Weights of a small transformer language model: no biases in attention or MLP.
MLP neurons of a small language model. Each row is named by its layer, matrix (gate and up: input weights; down: output weights) and neuron, and shows model dimensions 32-287. Each number is 128 + 24 x the weight over its row's rms, rounded and kept within 0 to 255. Numbers have three digits each. A neuron's up and down rows have the sign that makes its largest values positive.
Before each neuron's rows, "fires after" lists the tokens most often just before its 100 highest values on Wikipedia text that the model never trained on; "fires in" lists the words (lower case) most often at its 100 highest values on Wikipedia text that the model never trained on.

fires after: " |", "|", "ped", " Art"
fires in: "team", "version", "tour", "gallery", "festival", "title"
L3.gate422:105125124112073147126089113153133133105172124146086129124110126139176155160158109166093140129115149077145112156116144152151146146136147114116081108154128110100131109088141118143159112108105111135142078140076081100113105096099158120131115131150110147151098115143126142157118134138104128108143092159070179110104109120126150110162135124138106108128125120120162126106122157145130159099174097128147129186100081149151127130092168102089109149186153140158143143082155143105122104145148157175142149118113137114133116122095116141120138151125087119145148156160152113128099113119171122088114127137081125114118108119126110186092167144143128088130127100143178115119134082162150155116077144164126117131144131129127129142119118149135140134147149129119155126120148147137155070118095092
L3.up422:118139107159129141109109123131152201152151116087101125129116132111130124123142105117089140193131144098160112167133131092144090097174117110123177096104073148138120107108103122164164104140142140095140089124133120121105134125132162125135150115103133141165116106113119124121108122118123079116123122126128131137105107109144165129162131104149093136143117117096063088095097115151071138147158102107155138126145161101123124136090149138110131101121166099103061141091158115158133113127120125135112155100107119116134107128115134158148116084145119168116132135115103130105173124150139133132126145192099140188099087134127145173153141118139127123117120133160169151146090154112108130123123145123096174117094142121123115124100165144166145155091111121181129121113112116084131105146116107
L3.down422:128118128123119142127161138165133185106150042115121091102128092158141126132114128117125105120137123127107100128128106121154146129147135111136140124115131119118096125124110124105199153142128153129152060170169158151105169120115144169086118118103111154133104125100108155110121121137121123116123152146144128125130078146121139082133116160136134136125129170143096118148142122139042143100143140150114140109149125122150117086138163168131116129109082152126122159142132109110100143138150127126139178148126172130074145127159130138129122119130117171095121129091125146122157128132183131126139118151105157125127142123116115122116154110104155131155117111122102121157107153134124141124155118127169184124074118144145151121121145140151095153122079110152124121147142145074103125131119123

fires after: " to", " by", " of", " and", " ", " against"
fires in: "the", "his", "a"
L7.gate54:134111142135158095110132140122116127089094102142133151106127181157141109126133138091111098160109165124110120148098076160114124133140115085144139106100131151123114091138112121127176112091132133140120129134135140173105158092126144153138098133117121128101137161190161094116142114089140151136205121144104066131096068132115130130115117115111131126107129106114131147074157159096106126127129152137175159143103121154114131116148119145137147109099142088162120126085128096126151111124127127076120150113100161132151124153144121119132109149136110097129094130138133182102106118082127133147104102136121134146142190133156122167206153081148150125101121123128143114115140149142100135132113142142122113117118079126106104113164130154141123147128104158106146137137098110141167129121148140
L7.up54:131106092119134117154111100090180100138199121130100167169148100173180137089115129107110111159120119123124119137143151119145131119147114136117094097087116140118125140133182099111110130079139133128129124097119089140150152135132127086138145130139135105119093139129132161141097067122091135118142105112103097169128125105122118140084146122134137139148123117121108196109134137101115128134161143149138130123164126128126124155151166140117139110135159123098106143108116139187156107101107118166097141147136149094172132156115122084120119106134127121158102151152108121118152097147160179110087123136136133153120150134175144091118144137143127160096117100118123106083106122148122125092121148099132122102149172086064125167183118148102117134150107108163130121101134170165095156090142092
L7.down54:105160168137082140114122141078115124154182171097097168140110102094109136121103175107115136128122115154137119119155067182077148132144130133150135114140144142118111134082150154139149131109128119131106151123094096123138126103129143149148117125096137152155120147143116136123133128154156153133129141068133132113117102135123148095143135165114149145199175088118165137099102153109133150177140124135090142132119124110141093141143132171108076097160145116132100137134124145110126149120164134121154150119119160120177127145136109106078119141162123085091114152158100157103146126138089128103112174128086148100167112150134113120136131139134107140100160100142087128135118106141190080094126127125109105102129179096133142164135112158129127148132133101127136155122110160151145173123145132

fires after: " "
fires in: "1", "2", "to", "3", "a", "2nd"
L7.gate805:103119148107100180097111138154098091128134098116100152146160129116154104115157174146118140150158123125143116105155144105137106166136132132094129143138152121090145101088115157149083151148176155127117139137109157140116136134127139088089099103136116124168078132145164141129090149139137151116118118125094108100094131164089121134159162141125089125169105152149109134111106129189138113136115094120153109104147178114143116152113122110167103169139121143130123115109095104078104180133130138136125140110086096088147120124140125109141108159114131060133152134092174146156098117156122142106120142160123131132095144126157107135138152139123160127177097137143141130135179116107100177131129132124133135102099145135133122154145118146142107141099139135122143119150144107109143140097114123
L7.up805:122106118118092160091141099058145125139156166174132112074169150162170107138115099160114122115124151118122091123111109110113109153115127151151103124131115128137137142122139066164111109069135131110134122114153118161155133124124126130106131081125137136153113149116111131128125117157160087110139140142142132112132172145109108095136139141160129118145102101142131151136108118149106120161106145130149139157173149139148124152155123148116121102069096135111182129115134160090146136116135153153155081104157116142109120136098106134152106082115105092109126102120118133115092122067103118174118130163123146119116134131149157087147110140087140158147147084163108130114152117109106121127136102115118145161118110096066094178144125124126092131140101168119112156111147093160138128121128134
L7.down805:108144134138108066112154128154105150145154143177136134084107116098163054115165132156116114113129095177064182120126147140134130144137139146113125100108152161138213149155122124146133129143103154116115153108099114113163131109079096131141124094133120177147143107133178149131122072159140065106137126164148152158133113118078069147154155102122127143098169107109117118111125136141107101152104095149149106138152093125123111141127109118109133147110129138159114111127167066099196127157137130138122133120141107090140144140104108148097183127117136103158136132121131118080144151132117115132183161124131149142112132110110157133164130178115099118146108106070117123111104115084102142114111151116125099111091108096124087126169139175102118113133163175137127150122129134094133158132140164

fires after: ","
fires in: "and", "so"
L5.gate21:146139138075121137159109121128089134100126131150145168096098134139149140159104107141082148134167127134176180121124083138072145111151158147138140158156144153153138116116116065117112136124134108128128137161136150152143110115132126156157133140190133106107123112146135124099123145179155092124121112108160135136137104149102125125160123127136071157087121156116134109121150118131083158139120142156119162155170129149096139156167160125129107130091142114152168145088122138134138127183122127107124097116153101144131128114120167150108098129125146151118096157122104135133139119120153169146145144154114077165152128160120127108131125174116145114131155146081117113126130172154160110128173134127133134155124135139133103101119117102098129121108152143193122130121119132166104113135130113
L5.up21:082116145128162120106136105141149136096133102128152129140137130134099096096138122121104138123129142149132101147141166182169104149143113155124122090131160099138134108127136145079124147115155131127140183076122137132131120112153133094145153091130124136075116145108092112130161158137106116105114112157107135151132099122133181120098148166144103151129157116117148085117136176154117103139106128134173139134148108107172123133106172141103129158129120146142128163100140149107144146135135115158101089149202097108151097133113140147101184155127121181162162127145084164158119165138136112142117114145119100145131160110111090095058119096116165141103140141150106138118101088164141183141121178132111122080142104131112115121136141114166143147129096126136111131126142094146123164153115127
L5.down21:120110089153091104150104089105100192066135156165115118137128156126150155122123150128126155096136105117149133133097155123127133171156122127123125135135146088143101104134122147130078128113095107075122107153176116122127123127146094148142125120168113117145075130121084139098141119164096173115097108139119101109116154072121128160094154130116090145121081189122112146131133128123098130098151139131089118103153120133131156113102095087146142136116108147121167098163148106103111128113136071135178164164132100083141132142100123129128115129099149106131107112146092128089144125124125116136116133141111100135139149116147111154138099132160143112146109125099087125118149084128164066104108138117073191146146141093106119085111106113110128148130141143128151117127133126122117158162087095

fires after: " has", " is", " and", " consists"
fires in: "been", "with", "of", "also", "a"
L5.gate221:086120150139095108121144164083115140103122153152130141149096138120135089137114100129105191094133149121118129111117134177134111117103133118121154147132126151092149108100125159123110178095110090098176098094169139140133186146127118113106158126178117179081114108144175115151113131163120111089133155138129102129119166145157162110125149090120116134138144157145126087158143095115109157106147126176140143139143116132165114165170166153115144149096117134125090112140145134093077080110085146108139106117133157148146122067129114178148130105115142144123113168169114121093113157153113134101086124124134088136126152107159117080115153115162114140142119150144129115130144132117117135107090111096128092139126115114121175147146162150153121128106083102083139131185128106153143126132151112
L5.up221:099152155164165122122134135130141130155171201106115155120124156082158154166129128102117136117151131170110164125141107082134133159130119099107102093117144125133127157157117119118113113128143163130153090140107085165124068140175134122161118154105174133143100161149121102107125137143148125113095123119143081122131154082109136106102103131140127137156160118114082129089118145121112102124108111160187105139124136134127145104121121092147196133130103091096111122099143161098157130138150135129118109123140156160122121158130089170124152125141155122140148081170147105111109120143101165156125127111120132161130139149120135159127127120189144121116144164113135101135109172121173163112111135125154084104164170140118083083106077172147135112164127111139132088141112128129142136129079136
L5.down221:136112102127118165131140091150102127107138143128157140100122095135097147137121141162137151141111137165138082106121123105087109146137129126129163119148104086105185188169111122135117144099163146143138124123128133165149108123100118148134113118099100134130131115121112132138149166080141118137130161137132130127121131091139122128156071091120129131110118155117144167105109137103099153112122130119173159116150104127126103130164123135116105108138173161099149193119159120133115139116129116131099147193138107142162072145133109111117143120166125130173148128153093148114169169150136158120129165155142107095134121128116147145146176123106117139083141115108100147108156142125150119140150120173149149108218148133200125131133108100141097132158133135138145140136106113120103132127125114

fires after: " and", " the", " for", " on", " to"
fires in: "the", "its", "and"
L7.gate751:137152124150133112121094141137100127106142121122117175106124109115096153075128147130110112130137146171146146118155161182132121124116156109113152125132136093108115116116084134147114130092161123104136127127118117122144117136132171107126134146123180123137132140158139098085123114131169178086092161151143138103150177115098128135126142073123125129111084156128155108156130148138133089130090153101132092173112178132105138132117114116112148118109131155107173151139115124159116127156064098082121103102126174144150117175101106140179107153146120134137119145099104133114129169138130140097118090116122130136094156132185134128126149146109118069121155119137112107169113122132112097089144109138108127089112137151154105123108122098142138136156099141135119123179177104100153087135158115
L7.up751:099117138133188085122117135066122125128205186090126138124155155121100138154156177139160096122128157125094139109165158155116133153079135112143112144136132140144114121136149099175129139104130173117110123098107179109143090118100102162151134141103108113120149141124112161115140144117144169137136113160137080140201131124142131145134156128148119149104104099103118106138094163146125153166096143162139130170104144127166102111144055105143083110110124094166129139130115153102109116134116118081109108118133145135144091132133126136124149150098089152132122165122129127129146119123174091099110099112106138160125154134158128140128127133153127109161126129120117131073120106177141136106116144102166103069113084130109121129132112138121144124138148152080151156097138112142125105116136119
L7.down751:082123132152147107111093100135144119090146137137168116137161148116113094112144126124119131166143131113146133148154087123130135118125139138114089121120159128146069151141114115115135166138109106126079119134111101157115111135161110111111165118143105111105107146105100124138100123175120116109119136160144124114100170146131171110142158121148143155124100138104127130125198157128156122096163099154103113114144126151165141112130129122131174115126115141133102165149133141104100086122123139136139121151136097123105126165126161127159117147141103114110124145156111179105100144126152127141186149151149109145107131154144116115150136141109123113101145134165146115140133125136141083114123111130150152087093117109131112114128098089112140112156141130135124159133145127143137170088143116

fires after: " the", " |", "=="
fires in: "same", "ref", "track", "notes", "key", "length"
L3.gate816:107134083155093100141140128136135125106139165138160175163109091133150138109160113110143154164155104089141109147121136107121120114131145095136137112132132116090119135109091155114131146147202106169155146142114168143114132104111119143124102128161147109157152092119113107151083121123138116122125142096100144080140119088116119127123149106119099115127085092158139116140165083168107136161103122160154107131129111098165153130120094103096174121098162159111145142167124155137153074160142084149179159143092139130158161131161065149113143139101119089161087119158139122146116118121124124099114124106152126144157151127135140095163144120132120072138154121153129106115138138133152119115120085163138151106121141091130160103193138100092149130148140094158167126120112173161149156187119152
L3.up816:111113110143111104157158103088130137110086125121128149111145105142175119114161120099177135061142137157088127171108098157146140142143081142144126146121144095148158136187109137114128094143154108120102105111122134111126133135150166135081069113183150109149181128097101123118115121165099118109093161149109135076086102096106168113149119128139139138168109146115142121133157146117125142120132118150163111141109146145156140102140106144127145093096121164133104144125129162157181157126121080136149094139130140153128139124108143131116133117101161169120124124145142104129099103123161102119126151148131133099134129080114137103132145130121175106080139120146129131142148120125114126122142112122145132132130179098107162110188088113078148133120099152082074102083134135159111169101153153
L3.down816:121101116143065108143166117142138115127133149118150140135144112141147128145157144118138134171130127100126163157084157129123114084180118129138137121127129108107128123123107144147134160089164118159188151141132135136127127120144108145159134138123151116152165095137123113128129125134159148136110134103108148098138115101108138132134138104099100075127080102119117119144135096132117100190134112153143116128117113131134120140111100105120156087117146167073103137185097155164141086132144084144170157125085094117131173112145093144133108137104110119143098116139121134107100128119120148127125172143151133149156152102121180105160128121138103100140150094131128103117139132082135093132125116164131159097116141126133139095181155097114126149125131096120152119141098170186152116177141130

fires after: " the", ".", " The", "The"
fires in: "following", "by", "that", "this", "next", "but"
L5.gate721:156143085104104163112098126144159120100143109133160123098115132130121174121129074125123127093121148100117137089164120093121157127121149097145128140104090120106111159182132090091123126116153127148155162111152144139107145134135138090152148165131123081119084123147084113111112113143145082157108128115159127171119114092110136104118124131121109146131134135155090144105145082180092132091123134090125126145161116124108146120147093115154147109139120128098130172104164106115120132116122080163120148149153135155116124134112110156095103138098128162143143117138134149198117109143119142118139096082129117141124142155116145121154142137140118093152108166123152107113147086082129137099111095122184109119138116142109112136134133144127209098158100143130129098086120162164092096140133089
L5.up721:147127164155128086130134125130092136131115131141142146137144112120100135125143138181122106084184122135148125195132129137126149113150084104110142087144093139123128123106098125144170143107096110110170141137136169113148175086070128131129147120121135111143097130107127132168128123125114156093166148151106152145132116111149116136173154149137123147103112135157129079094106112153158163117169150131089127106102153157136130157127126125131160113175141100139123098134115167174158099112134117146157151092127106100176165122123151140178128108117112144096115172096099110147112178143128134171104146119112143178153109133147156114115119135157155108153167102163150109122133116156148091115110141121149114133097137083127126138146113079121143120136121152093141135105152139133132158138140107
L5.down721:125111113115149151123144141123139115089177137124123118102138151125111135132128121099161139145149102109137162091108094129134113142124158137125119122077123116123046151153114137138138143144143100154114135117167156157106122134138097087182108086123107143096136119148115108106098121109140100137104120094164110131151131111126165128110125134155128165127132134140089166122133143133105126113134113157143132078106124132158150133122101132166123121129132130130127165144171126115069093117111133123097120121143121156132148141113138147091101115138117150131126078160138110175151122147127152153144116124155100119103134138117108137135141115168113130115096147114122133122098127106119147109145103100182153099130147121107122120152157147141117134141125152158121148103087149165127168141127136

fires after: " "
fires in: "2", "3", "4", "5", "6"
L6.gate1126:132125147166109114133127128116130136134123133108119144133161124102130099079104182139153105168141138113134105093118124095078108136130091136118127143148160126127119135111184125139134119162153125105108108180145135099153131111120115167177128090142111138125126139169125116111096099116179129131145117125125110111139113159170140112069171115141082133138181126143176136143143123156092103143119102127139147114106129142088106176145162110137109132135143121140171133124146120126139116123113121115113109125188109143154101129180127130124132098122148117153112143114104124111127135137149103162138089072124153117077181159164110155109148126111135092097117128127142148127145136141117139114129071135170122119131117126140130122142095147132093110123140202141130130146185092114137113098200129
L6.up1126:129120128089091175157093119124097120129160119159103146130112103069119132169122152110119108128108139131142163142152129149120139128153163127157122130115188138156161149107107134164130140102134149108127105104127129094150149133141139112145102127131120154200077126103152168075146125087141102135087123110128124138124108103135153129170165116147114130121137123114093122126088121115144100138114098153105112140104084125145105182139103143154156110083151076128103190117175154161106088101120175102161134120114144117141152092127102076131119119154133182131131143126090062108119113089148137108088075120141121092174145133106088137156123165146143097135175099152144147152102149089124139124120139111125190143127153100140081133106155099155117147131185108093116144148118132120154167144123111
L6.down1126:118114137167144130131118152144160133111133117111140127124130104080116153121133133100068107146117133114132150128150150141147122135081134087115121112126175133108097110110114143092109126108165136110122141132098181111157148132106131145082126149138137168159111141148151128122102111134114145140139118136097117131152112138176064159150160173158112120150146146144126096071112117069140180091107125159157148135101129126113106174171134124098156160135136101144107114106128134066162141154087094153120121069171157133160152126111103124164082110111111161123162126108094163066104139145113111110155111148116115120143129117103124125136120137128166115130164097129148146149129121119117117150116119114098149164104108153141080096145194137113124084091116103107116163122141139135164191127096107

fires after: " |", ":", " (", ";", " service"
fires in: "star", "ref", "notes", "key", "note", "news"
L3.gate299:117145114153115126140114097124146159103120088148159114133144102142067104129148118109160103103113130091082148107139121127114113147126109123119174115157128090127125115128088186113168111164110198146130122105168185124139116153128137147111134134125109105153126096097087121168126141134105129100099133159096088132116093147148127144167152136136131122137110119126135160123143099119121150130135155124176141162097094154152111084115118065101101115142163135135080113133142144118131114141114141166098139128134166139137164134103132096145076092129116136154113124127146138106116116133111129134129137123139154140094123116121128132109131168158146126144125155096128135095132080103103158127143143128164155139134167135105088112160114116112128113100137133146139152138128134169125138162116135
L3.up299:102119134115169161120126105154162137150116115116129107117132130116119123153125151162123122107150102125157118147174119153128152122156085114161103119124137122085113121108094154163133133134142142095112118155153125136123131110123140110084138124125075107134109131105143124182104107156080088125110168102093105138082129149122127151157132150150131103138135182143143122109104164125135150131175125137135114114102112109102128114121119130104128142148127113103123149157095130127134090109145122170121120124139134144165131091126177091109130098117126176146143119089187134142089134096141132140093120104152167151149073130128131102124145136139140119139163092131136102163107120110159152137150123133144146154143113173122103126135107157174095164140137123135144075138128156152176118165096069
L3.down299:148121104156116140106114123147158099125155080133123083158152134110088129109142140112184143114097109134110138104153153122153128135110119110110132097150079110088120134134127158137136134108144189152126116107156180114127138152110139165111147145105142147114149095111125119118136153125137129118121161148094126176150106156152149131143130113093113089174126139130147153116150112080124135105141126108116171106108134188089104124123148105116139104105139153098086105168123152132142121133103132154132111110115139146134127132109130121131109097109153090158144097128115149126144114144110131138129113119149129137121133112098140110127124140172134129106135114087136167088132134101127144082137137127165156149123147098150103098137109139106094129142140161138146124182136129161134123143156109

fires after: ",", ")"
fires in: "which", "that"
L5.gate469:148072107082084128085107137115134108105130133135122123130094096182109105142161152147118116106139162106123119070089104086079132152094129170111108124103149156141153108089137094120167148148136098125146160132120110142137143112110172180149144187117100158123084142136116119113136124118115157167094139109114122146175151130128113146122102114121141141151137098182120158108129111120165108102125152106155120237105118152123131133105133114099099115123120134124092153127110068102115138143078132138112112128143125120145112149164119160103113134113139118126113160144119140152129142118145124164129130122137167108094122130129129123147163126139072121127096132150114118100109104125068110117129138142113137151133146110108129155137098120119150111148131104124144161132107124187177143099142114
L5.up469:123051093115122135120095115116134106119141114143116121194109140118162111123089124132183132123142151141138132106149158140122193183112105139160153118136128103118167100132124097132145163081104146161125112128107098082134162108128086108102120133139097113099136140094150115147121144105153112134148125116155154115123130155110082072147120094120143116110170118099161126175125134100107143140135150101125118094149124139106161153132094151123147146128118132099189142170140132148142128116189130116119168119103135080124117091164157092114100142143139115105089144124143120145126138084171118130125087118131172102106077134135111167109139132168118138144122115131180125117119087131168140163141087118169143142116120138104126114159135148111103157124101135185136103134137149144094180085126116
L5.down469:113143122110123095153144155105116124173129137131127136122131177087123116131129124126155121144132177092134122115131110093122114085127136145074165155120114109107139131112125136129153150140105123133152130152146136159092116162166121136110158122107132144114157129138123125145078093115096140138122097115166107143154115110121090154111134144143140135131129161137148139146126131093140116150123120157150142125096097160160150084121167120116147163123136127117101123159065143137145109133171169130135122124137145162100148102144122178074081139159107135103148113111104116129111115149158131104106127114092110134151153114137169131157137129137124153145109199183131138125116127115077078136106099103184109112111182096112112110131131147128159129154105145172175152110108202080105158115140169

fires after: ",", "),", " |"
fires in: "a", "which", "the", "only", "also"
L6.gate845:122133114094091069129101088160114126100180111142150113116122164115116132183118101120148079181138125132147135092098101158146116116087134125110125165117117095159125148106109112120160175116148138126167117139116128110107120142125161119116146159131093127127097092139109142121140133140164150148163133157153115120143111126131091120144170143141187147096122174133115145115129152125124134126142120110132116117084150118121161131117179147118085127110155120148087131071085111157135145057119148114157130116140129102134125108157128170135093154147116132120146153112147135152087153118152152138112172136098088152114103111195072164159142147159134128122094124096142150146115110086080133128118121111146120144113146126148157107139145115121134147142144112135126107115088170142136125130191141
L6.up845:090098111129146097080151101119098099140142122193107112114137102119122107118156165149123135163138073149111082141127152114145130162095119137156160109136107130167133119123152088075134099111095142145128098112150152133130128090091135154090131110179126157144136129106139105126087118113097128132132093075100139151093127103108139127100123127131131107142104104114149123128151170121124133127118139165145111114118114151156139127201114068146160140109114110142129100133131162121118177140121135098125137146130146085152112152134129113135125122124141105085111136151130162148160186178107131120091126109113111126093114155177135134106076106186124133140126136076134118109122139150132111143124165143115148111099130085143118106127118088108098165134114124124157131171089123140208178130132116
L6.down845:084130138142115116077127148111131143149107129108082138146130130071132120106161133140110135138158133083118100128095114144154151131147145090121118142129135114174124125069134137146183139130130159162167125075128120150167126142135122153134151142125166130134148118105136110141127172127144137147134134133147139129123142123109141110129090096180097170147144172142172162119119119070124142118133106123112099108132133121129138108143135138133147144123109172115109152151138116152111167124115166098153109099115134153143122145148148136151125105134080127171153152124133110111101173113124147127130120094159147110136114135203094164125155136165141131098118091154136146160131107109160109158100135189153183118165097101132129082157149155139146178131130158142128117118126134174100085153172106

fires after: " of", " ", " one", " first"
fires in: "of", "the", "his"
L7.gate642:100101123127080123145106136152123123151091119108146101131132134088151159109094124103141137112122129113126138127099120087156139190151152102123096123146100116142172096116074097112111117148153176136117161137104132107135143132144131155087142113142137151126157172086092094115145118128128153159108130142127083131113081173132132153086114161097131082102117132123127167090105106151116114177114158119083149153139109156117144143147158101141105148149158151136107101147126095094085138112087115133146127115095141164097147120100115166161146152149101153081118160119168146110100114070127111136123135161129150125119114114125101139116164162092125112144103175115119155135091109137104129141121112137129118154138123143133085136146099153124137139146127109102132112126118095124117115157126121
L7.up642:158126138136127105104133134112106118101136143135083160122132121122142078129141073148150113140134174154116140153125117088122133085102109086127136121146068135146089124131109097128123096109136139155135130129128143115131140138087107131110114117083117140166136116129104135110136128100149158131146141104137140122100168105098072115123113125114098143110140146125130136090099111119113107127134174167124126081082127142087141096070144109112101141113116103097123104124093130112132105100128126164088176129159163092084123160101114160168124148129139135157103129157110125092092178141115118124120094141120101123150160142119108114130148155151151120106132133142164114109148164169150112131095100140098145145125093095134136126133140130077121142128126115112146129107124148130144132153108135
L7.down642:089124112123087162145197135179156121127087141154170126141133125087164126096129112132129090140106137117124135103110155110113158152115170158162104080135103119162146132119125160166143118165150092114120148130109142125121145135096149113119174103117097120120091152125124084137100112164132111158147103128169123122104116134139153092126173100110137140113144121107132159133080122108161117161133073115150114088113115109135104146149121117115145140130108158140122135102111094089129114139159155130124145144140115139158134088106127150133107153141142147126086161131078140105099084148129115165136120154150139144161110110109164110166151149092135143123103133149099144111134080120156163136090123103148132126131151109118126162151152154137123146110179117133144115129106115109098128137140069

fires after: ")", " ", ","
fires in: "is", "was", "10"
L7.gate770:143129154148151106110126154109135139175162098142104109141089131126140113118120124119146143172134119146136078127084161139118110124171101123138174135163154095089182103087169131151116107175161102143116170130134133141136136146133171095181143146114135104142178148121126138116099099097124183129129147151109103148133170106125141079130183118154124100145163118107125186125131144137095122131161108145132142113120123125164122094116098175128158170119132149112137103099168129105119155157164136142180140134091079108097137109119121146123140105120110075141136145096093145115157119113141150104164124111196117115143083122135093132083129166182152148090133079075143141110100130130139088155137149145118149145139133162130123132148072118075113118138111120144183120144139119115108130152123103
L7.up770:123073159100139117105109100132148186128144107109097148166122078112145121137115146132149130157101137165133077134151124107138129139110137171148103140171138112123112089146086110137133165153150134157117116125121177106136168078144110146109150154127130166093157152140112132120112150123137105160096088149177157135139099088119124142093154158126076127136121116094131128143122092113099124126120106073167138124135135142154116137122154123154124125115154162145123145136112117164138149089178150124146102140130064080131148106105146156105118139128175127154143079092123096078157103128126133152137151127101107104102113126063104168151128082120139171161097123103123110111167105099119138137127138128133209110137137119137111135137160110095177092147101145139131110159119142134112116154109109
L7.down770:096117141117159131148079147149155131126078107111134150151133130099140140125100127176107176141109126063149155140147103140140112115146163088123141151175171083121104104140086126128096089104141137128153130159162155140087148126129140125089143121143113154120127121107145107130073116086099113081122149083110093109104129108130147131110142179128121064134177132107174148134153185133129124157104136116146154133126125139125125094114137125090202132128179141086125179147108111123099147110143134116106126097153115097188121108100117092141044161120150137125153126107114112112162164115147141155134139139111121138089131112140157133142114136067121140124139146106139100112143123102110115084112136084103141085120104145159114152094137089116160154117178112111103201123122092107154112142137140

fires after: " the", " with", " under", " have"
fires in: "the"
L7.gate122:120135127131142111102162164155157149087089093139170135093121115175143191145087082169165102113139143136094142101129119094105132122129128154125097148138146111123128151135110134171167114094114131174157130153119177136129116096130110151150140151128141137109128120143138092147115093132095129149104148069133099084141113103111140145109141097119070177141101147138158114113130156178134159132107187140146120131131085118103100121124126157137119134106097116128139110094123121106132108126123134165118099155131145148146113118114070133089117123115109165138095123138124118131145077134114170135131088165081130125135162152139147153097107131121163117119141129109134121098148119118135112149125176114138124110192132136115093112093078111154179128126109153127138170110145119167102137110123167
L7.up122:115167187126144124132162151129113112117116119134179130117142124133073130113113131082109136141110090136123108111186152094124133110109130142145142099109131152096122117129125131132123108114148144111097097142145124153160160160171107129127170119189167116087149163135162137129068135127117139103114163126191087126132102147030132131144101087106114143168094178101120114109146107172118119114124155145127107127144150147126165118125140088154130111175141124131133163118158137108121160133102119112109116147150107108091106135134143145115133160116136141118146121137130094141143184148139128137105102054091095145117147098162137073087117139147138154139103152075100112113123096106102087136117163157122137114121138108159140126107130162110095148108136135129103135084104107109120089165177134
L7.down122:137112102155131120135116147145119108124068121100157102098099148185139138122142128161133109146140109142131157155145139114078112115173125137118170110123083130139179152121130155136111136095156111162136112122100137143118150133122106117141139181157146123109182133137133121134125121115129077122106153113157121129144105127088172118139181125108106121156132141124173105141139175148120137113136156131136109124097148124175136123131127098124096118118154098137126148109135105082116120122126121148101145156146128175138105115137159100143088082111166095119155100105115113106134114121168153134128095111132175130145137127093142124121095146185097071142159111109130123165149087111134116112149153170100135115142120144115111101079142097118126068133131130148116129065119118079123154149088104

fires after: " by", " at", " of", " with", " from"
fires in: "the", "at", "season", "with"
L6.gate862:091122107110143159099136118120140103104125142113099136171135155164112114120131117104139095158142151165103109129149105154103152125149113150160130124118139109101120153143098166114123078146090108115099135076095126162156107157112142152154119087064155115135119109098133102151137100140135101156159146125107160093111151119171097158144158094130176126168109122121113129144111156148157147085145173140137140122169131082127123121153088127177113103133119125192162136121144130158120115101130153143111145121118133161109114182121166163144118089140138135093099136143082123102146164133140135124134160114096088140131115111158138150133130099126135110150098148108144118117146081137146120158158178097126143116156138132142098132093066126064135093172095146193103105163130157100116124113135154
L6.up862:159136096116098161159090106163135156110148133127075134129137124135124135162118118142155112151111127150116116115126099104136142153175121121163137092101180152094132127128121078137121143110104120139150174137137096190151188136170116109170113167088125135163150095121123109110188099106127123131135139111123138137115091163146121150116145149154132119151129126127170127163151106100163136134133106138162090112178111123104142121151121120150134136120140151107103103127148119122100100146132124104123136174158156146137095096128072147164148154136129208159122117104136145137075139141101138114139154089112102134159138132110103151149185134115093129130103154103154107111087119105136149120165148084171146143141125138147122112124141121145129136140101123099174141118133147129137158116089145
L6.down862:115215123089151109138098090123123110139116082144117170168100100116142100141132124122121166122118070179128117146110156133144139123117120155179117116147125116125078086100143113097120141133134133160113131112141183102105136141148154115128146097156134138113120152139161111130102138141180153129162137176138132144126112112172140132144131148119140150142145115144143126118125117121099168097109178120144162120107163134121140133135128187143140080137149114132118151149103119111125110093144109093159145125153151145160127106149108119104174147127136114092146148083119136123145093122079121114134129139130121081111134196127104122141132111113170135152137152125103151131154123112159105125115099110117132134108099076177094122173126168123176209143121097132111136107158091133121112163137123